Weights of a small transformer language model.
Training: a variant of Adam for these matrices, 246M tokens, 7508 steps.
MLP neurons of a small language model. Each row is named by its layer, matrix (gate and up: input weights; down: output weights) and neuron, and shows model dimensions 16-79. Each number is 200 + 40 x the weight over its row's rms, rounded and kept within 0 to 999. A neuron's up and down rows have the sign that makes its largest values positive.
After each neuron's rows, "fires on" lists the tokens most often at its 100 highest values on Wikipedia text that the model never trained on. A number after a token or word is its count.

L2.gate111,213,180,160,197,200,204,162,211,221,192,226,230,198,179,191,194,219,171,155,216,235,158,165,189,264,209,222,203,260,209,206,190,171,284,219,226,220,185,237,258,197,202,245,220,176,155,224,214,180,242,182,190,175,217,250,175,181,140,199,190,145,177,214,269
L2.up111,184,161,238,190,173,255,157,217,197,186,313,115,158,202,190,218,198,214,260,190,189,213,249,200,168,211,253,281,155,171,174,127,181,243,274,202,187,259,179,227,189,299,217,188,151,152,258,187,223,221,192,245,273,259,177,219,190,224,219,202,202,174,274,165
L2.down111,192,250,152,216,177,230,167,246,226,189,164,218,200,187,134,205,247,184,233,233,215,152,244,279,216,187,172,103,247,209,366,217,151,141,212,221,219,206,195,194,157,192,227,199,233,157,231,189,170,249,217,224,231,220,238,233,225,163,176,197,168,152,184,257
fires on: " '" 15, "ated" 11, " be" 10, " bec" 8, " (" 7

L3.gate104,211,246,131,148,186,238,218,195,212,247,227,278,233,246,214,221,222,235,67,228,197,181,184,211,187,224,231,136,187,208,191,192,211,223,243,134,197,195,158,180,171,197,208,193,206,182,169,199,227,214,222,251,181,179,215,236,187,147,136,105,244,234,171,226
L3.up104,246,207,163,127,214,257,200,199,240,220,157,173,205,230,206,188,194,260,150,210,207,168,225,134,150,191,209,270,203,198,223,219,228,230,167,98,166,150,152,228,199,252,172,219,248,253,186,236,225,221,235,215,185,199,212,196,245,252,176,158,281,214,229,256
L3.down104,175,205,210,289,144,191,196,179,211,188,189,192,193,126,212,173,245,148,281,154,213,241,142,117,244,182,135,187,176,204,305,223,187,216,256,243,246,156,248,163,263,226,216,208,214,280,227,205,191,178,193,127,259,236,227,188,164,215,220,160,201,157,161,207
fires on: "-" 30, "–" 13, "=" 7, "ations" 7, "u" 7

L2.gate188,142,221,195,209,73,178,200,244,234,174,259,160,261,230,190,230,184,188,169,276,297,116,195,212,252,225,176,261,204,209,164,208,188,276,294,232,174,212,181,250,124,179,177,265,207,208,191,181,226,257,286,175,264,226,195,186,206,168,185,198,169,138,225,246
L2.up188,151,168,221,194,187,178,197,249,241,271,251,211,170,197,188,229,158,204,167,219,191,165,229,255,193,184,122,284,193,254,189,226,200,219,230,180,184,101,222,196,170,282,178,187,146,165,172,241,189,210,238,222,228,178,244,209,189,189,155,152,199,214,235,232
L2.down188,192,229,186,154,267,177,244,247,189,181,158,227,247,189,229,152,165,213,193,196,221,239,197,242,216,230,115,142,204,248,286,209,234,96,261,210,146,175,216,173,129,162,196,151,193,185,258,187,178,226,159,209,199,156,194,198,190,133,252,172,248,181,219,189
fires on: "_" 28, "=" 19, "rib" 11, " States" 8, "19" 6

L6.gate246,154,324,151,202,195,177,275,263,114,185,195,178,187,182,173,204,230,175,162,215,188,192,135,170,273,180,258,203,236,211,207,212,213,196,216,223,144,176,221,207,180,123,118,205,219,296,237,150,159,189,174,177,200,270,247,242,238,183,219,179,141,165,169,131
L6.up246,237,230,237,85,220,223,225,165,194,220,173,145,198,128,257,160,219,154,211,238,227,213,229,124,208,272,242,139,153,233,229,192,213,208,202,140,191,207,262,238,190,146,184,186,175,258,224,207,199,183,252,205,240,232,198,219,164,266,195,226,271,187,193,155
L6.down246,208,221,193,182,179,184,193,174,232,226,193,197,161,240,214,245,231,211,255,277,229,211,178,179,200,178,203,209,180,139,248,202,220,232,231,219,216,176,237,220,165,285,302,262,210,249,190,172,184,209,225,257,186,183,222,155,165,267,115,188,207,208,173,166
fires on: "m" 60, "s" 10, "os" 9, "is" 5, "." 5

L3.gate50,156,203,186,185,266,215,235,144,234,133,159,194,184,225,261,189,197,206,140,205,162,208,216,217,168,170,168,170,125,153,150,192,248,207,164,196,257,217,183,158,190,207,127,248,245,183,211,242,173,209,279,216,212,220,227,170,253,208,150,190,142,186,202,197
L3.up50,174,124,144,227,181,211,219,181,226,255,190,230,147,163,228,213,221,276,191,213,273,216,148,187,188,242,139,171,232,238,127,202,191,123,190,225,228,225,294,228,204,151,215,208,182,162,106,177,191,277,182,236,181,140,183,192,292,155,201,169,229,152,219,199
L3.down50,149,258,230,154,194,177,219,241,213,137,133,213,86,171,275,219,150,201,115,188,195,275,208,277,104,151,167,240,146,264,170,178,107,209,191,244,236,221,237,151,138,180,164,207,257,181,189,230,155,167,234,202,189,216,242,178,206,152,154,153,97,268,262,240
fires on: " It" 43, " Fran" 22, " Bel" 11, " Can" 5, "ten" 4

L3.gate148,148,245,163,296,211,102,275,171,134,221,171,283,203,163,184,228,203,201,180,146,120,212,133,209,142,174,198,179,218,209,144,281,154,100,189,151,302,227,187,243,197,129,128,186,197,156,224,231,191,225,186,158,186,208,219,150,194,172,240,226,220,230,214,148
L3.up148,264,168,163,204,195,143,283,158,227,185,251,176,232,172,212,180,170,200,166,190,221,144,188,158,227,243,197,167,155,236,157,233,180,141,203,203,253,262,206,196,103,178,159,168,194,194,153,222,233,298,169,170,94,197,191,182,226,147,214,195,144,207,230,172
L3.down148,232,185,224,164,98,149,245,187,196,231,174,214,144,119,174,252,200,199,185,219,186,228,246,212,203,186,199,217,205,184,207,186,216,78,219,167,244,247,237,208,194,185,147,153,164,164,222,213,242,184,240,210,140,150,285,245,231,175,164,195,196,181,296,193
fires on: " mon" 23, " Pol" 18, ")" 18, " Mon" 16, " Can" 12, " Bel" 5

L3.gate26,176,205,119,174,192,209,140,307,216,217,238,233,159,223,195,223,154,205,212,138,214,226,206,225,118,192,165,170,213,224,174,216,192,217,246,231,178,233,158,235,182,171,137,229,196,164,192,195,184,214,205,179,190,171,130,267,123,219,242,185,152,186,173,167
L3.up26,228,186,212,245,334,168,239,249,194,90,219,176,211,186,234,177,245,193,194,175,296,191,183,170,252,228,179,221,217,158,235,238,222,172,238,215,247,175,220,190,145,220,160,233,191,203,229,192,255,195,240,176,259,178,164,163,197,173,274,208,145,231,168,163
L3.down26,190,231,173,199,180,214,222,230,189,130,171,249,212,170,135,171,177,203,267,111,245,209,229,135,216,167,161,147,164,138,122,219,150,207,173,201,238,174,188,190,257,164,140,166,195,161,149,276,168,200,190,223,173,191,125,192,258,90,186,239,164,257,144,187
fires on: ":" 44, "-" 22, " =" 11, "′" 9, "/" 7, " +" 4

L2.gate242,246,202,175,179,201,157,157,200,269,229,165,119,189,276,180,219,180,129,261,234,187,171,214,225,211,158,218,179,299,194,214,185,179,177,257,209,244,137,148,183,166,221,203,281,209,240,287,226,225,190,230,195,204,146,242,224,220,216,159,145,231,207,229,194
L2.up242,215,157,223,193,211,167,196,147,229,242,240,150,165,275,179,200,189,170,223,214,206,180,233,176,233,203,209,269,225,251,205,200,258,237,207,128,250,211,232,285,221,207,156,192,205,273,260,140,184,123,188,189,260,236,245,173,173,215,216,156,136,212,239,161
L2.down242,218,248,207,144,190,223,185,217,198,235,177,211,194,231,210,182,164,236,137,162,182,311,198,197,181,213,149,187,244,238,207,186,225,150,199,212,205,140,210,201,182,186,167,167,294,210,219,233,132,146,251,169,290,216,227,226,170,199,206,152,247,212,232,265
fires on: "_" 27, "ics" 19, "=" 10, "itions" 7, "ome" 4

L2.gate67,205,165,180,191,187,157,172,211,188,227,233,197,221,242,166,157,133,180,183,225,129,228,260,278,236,157,208,160,233,279,199,170,207,202,118,169,208,190,222,178,239,223,146,254,235,210,241,227,237,186,182,151,212,192,260,213,145,290,153,140,159,168,219,295
L2.up67,267,156,206,246,175,143,139,217,208,176,203,196,124,172,271,153,188,194,251,209,224,94,210,232,175,221,162,171,214,154,186,118,199,265,229,191,206,210,189,269,195,178,170,244,249,267,211,164,211,154,189,197,231,212,197,152,206,227,205,200,183,115,177,201
L2.down67,178,227,217,133,245,216,236,220,266,217,164,239,232,217,174,200,184,236,194,153,176,259,244,210,248,227,242,214,194,215,161,203,219,190,170,249,176,209,174,168,115,208,181,164,279,157,295,235,272,214,185,122,203,96,220,208,205,261,206,159,232,244,260,217
fires on: "ics" 24, "itions" 16, " man" 16, "ions" 14, "ors" 10, "omen" 7

L3.gate65,224,151,260,225,120,179,199,255,221,194,155,220,230,203,244,177,228,216,210,209,233,214,156,83,207,236,233,240,150,182,192,130,280,209,192,226,252,266,296,182,158,122,282,163,219,222,254,209,200,218,164,202,140,191,175,230,168,119,180,194,228,194,218,190
L3.up65,212,170,215,243,161,230,179,215,196,158,216,132,201,242,161,156,237,102,228,224,244,181,134,119,206,207,193,208,258,244,194,194,200,229,195,217,198,255,227,176,177,222,225,161,283,195,213,168,214,182,140,247,203,236,187,272,223,219,223,232,213,177,269,279
L3.down65,186,146,143,258,184,206,165,189,109,228,182,163,250,206,155,189,178,231,137,248,145,169,176,213,266,149,207,211,217,279,188,238,186,146,167,200,166,198,173,209,140,224,132,136,256,202,210,205,146,168,214,228,176,237,245,263,235,206,233,173,254,198,243,144
fires on: "-" 20, " New" 12, "art" 8, "ason" 6, " team" 5

L2.gate238,196,176,251,176,219,297,249,221,231,202,256,133,248,199,216,191,212,310,143,198,170,227,135,225,196,213,221,212,177,158,222,269,154,252,256,233,189,206,180,97,158,212,225,185,204,194,197,232,243,212,185,237,184,183,196,221,181,156,226,199,152,201,229,171
L2.up238,298,273,232,155,228,209,195,153,104,245,204,229,191,256,150,223,167,194,186,202,124,183,165,182,216,175,242,126,173,197,194,68,165,223,208,170,208,213,222,270,206,189,250,204,274,207,176,303,206,204,182,222,176,177,184,250,147,193,271,151,227,251,221,124
L2.down238,185,183,265,205,247,165,221,171,190,219,267,227,152,215,233,201,239,263,187,192,200,132,219,181,178,199,124,129,123,132,146,222,212,219,195,211,139,254,226,165,253,243,183,194,183,190,225,245,191,193,160,196,214,181,213,200,164,167,253,174,220,171,223,162
fires on: "ain" 16, " new" 16, "ate" 10, "ore" 9, "ype" 5, "ail" 5

L2.gate74,194,208,267,206,195,138,267,186,210,197,165,141,223,107,139,239,171,185,262,216,235,201,200,196,205,247,204,252,242,181,150,210,161,186,211,258,175,271,250,167,254,219,175,191,203,258,158,166,181,189,151,209,216,211,105,181,240,201,230,194,237,119,217,244
L2.up74,178,167,243,188,235,211,187,186,176,117,150,149,162,179,219,240,229,219,234,173,138,186,176,233,242,232,170,180,224,192,181,246,167,186,240,203,229,153,211,158,256,196,219,195,200,258,144,167,142,221,171,179,230,216,139,213,204,209,225,226,177,160,219,206
L2.down74,201,151,193,159,241,226,176,143,211,189,212,144,199,213,223,216,217,201,213,180,174,171,139,247,186,120,115,200,233,229,292,142,149,266,217,175,263,140,161,239,255,211,209,180,220,263,94,239,193,257,229,232,236,232,213,182,253,237,136,106,221,195,190,251
fires on: " ph" 29, " e" 24, " one" 8, " any" 7

L2.gate31,255,191,173,233,224,208,203,226,324,224,224,250,231,218,240,208,189,241,280,230,190,177,223,173,222,187,210,168,248,229,190,146,216,257,277,210,202,150,222,226,266,224,272,135,219,214,144,258,202,219,100,201,193,94,136,250,184,197,129,183,223,153,270,148
L2.up31,185,124,212,193,242,135,195,207,195,186,169,199,230,214,231,209,203,273,191,198,171,196,179,217,220,196,200,239,250,201,175,152,172,183,225,180,192,118,167,206,254,213,206,233,283,162,199,201,170,127,179,201,191,198,213,240,142,271,193,208,277,211,224,209
L2.down31,102,165,172,212,174,227,146,276,225,253,193,186,193,213,205,206,160,203,231,188,147,162,114,185,267,212,159,186,190,255,278,198,124,287,188,199,252,249,196,201,202,163,195,174,185,247,189,187,164,208,148,189,226,185,178,184,277,215,246,187,219,254,270,88
fires on: "95" 24, "ations" 15, "ason" 12, "-" 11, " '" 5

L6.gate35,267,181,137,156,103,188,170,241,195,164,213,186,206,190,217,220,221,218,235,184,249,226,216,227,211,154,240,177,223,247,174,146,232,208,275,131,195,237,197,190,156,200,208,224,207,201,197,170,234,242,195,216,199,203,188,176,164,189,239,150,197,198,182,229
L6.up35,183,206,165,225,282,253,236,247,224,151,166,289,233,154,166,205,209,134,203,222,186,235,189,199,219,268,201,181,168,192,183,211,234,152,269,184,212,200,160,234,293,172,155,315,123,161,180,209,229,172,246,195,271,147,228,211,197,162,261,224,199,262,161,213
L6.down35,242,241,178,265,218,173,208,274,209,96,190,166,192,146,167,219,221,125,160,225,223,209,234,144,247,204,143,186,197,198,262,119,204,200,262,249,161,183,189,218,194,167,218,252,177,116,239,136,218,244,200,233,155,194,182,125,154,126,196,166,247,252,127,173
fires on: ":" 24, "′" 12, "°" 12, "″" 8, "$" 8, "one" 6

L2.gate87,177,187,185,180,233,257,256,269,271,224,178,206,181,217,225,157,225,161,219,263,180,137,214,267,222,278,164,226,216,246,252,155,185,217,189,185,285,177,164,226,179,209,177,238,210,165,191,229,226,213,142,148,221,253,216,234,138,221,252,195,226,221,244,227
L2.up87,135,183,206,216,191,224,206,214,223,212,228,197,210,207,152,145,210,186,233,259,150,179,214,274,263,217,186,258,218,205,203,179,156,218,175,193,281,190,161,236,236,156,162,234,213,152,183,242,208,218,198,131,276,271,228,207,116,242,279,156,220,225,223,227
L2.down87,211,240,190,191,203,177,168,274,203,247,199,216,188,212,205,219,213,230,244,172,226,252,197,225,206,214,195,172,205,250,454,258,158,201,205,201,169,230,184,229,165,216,207,171,280,153,210,214,151,248,180,146,220,160,200,225,159,205,214,196,219,227,231,191
fires on: "_" 28, "(" 27, " '" 17, "[" 16, "=" 11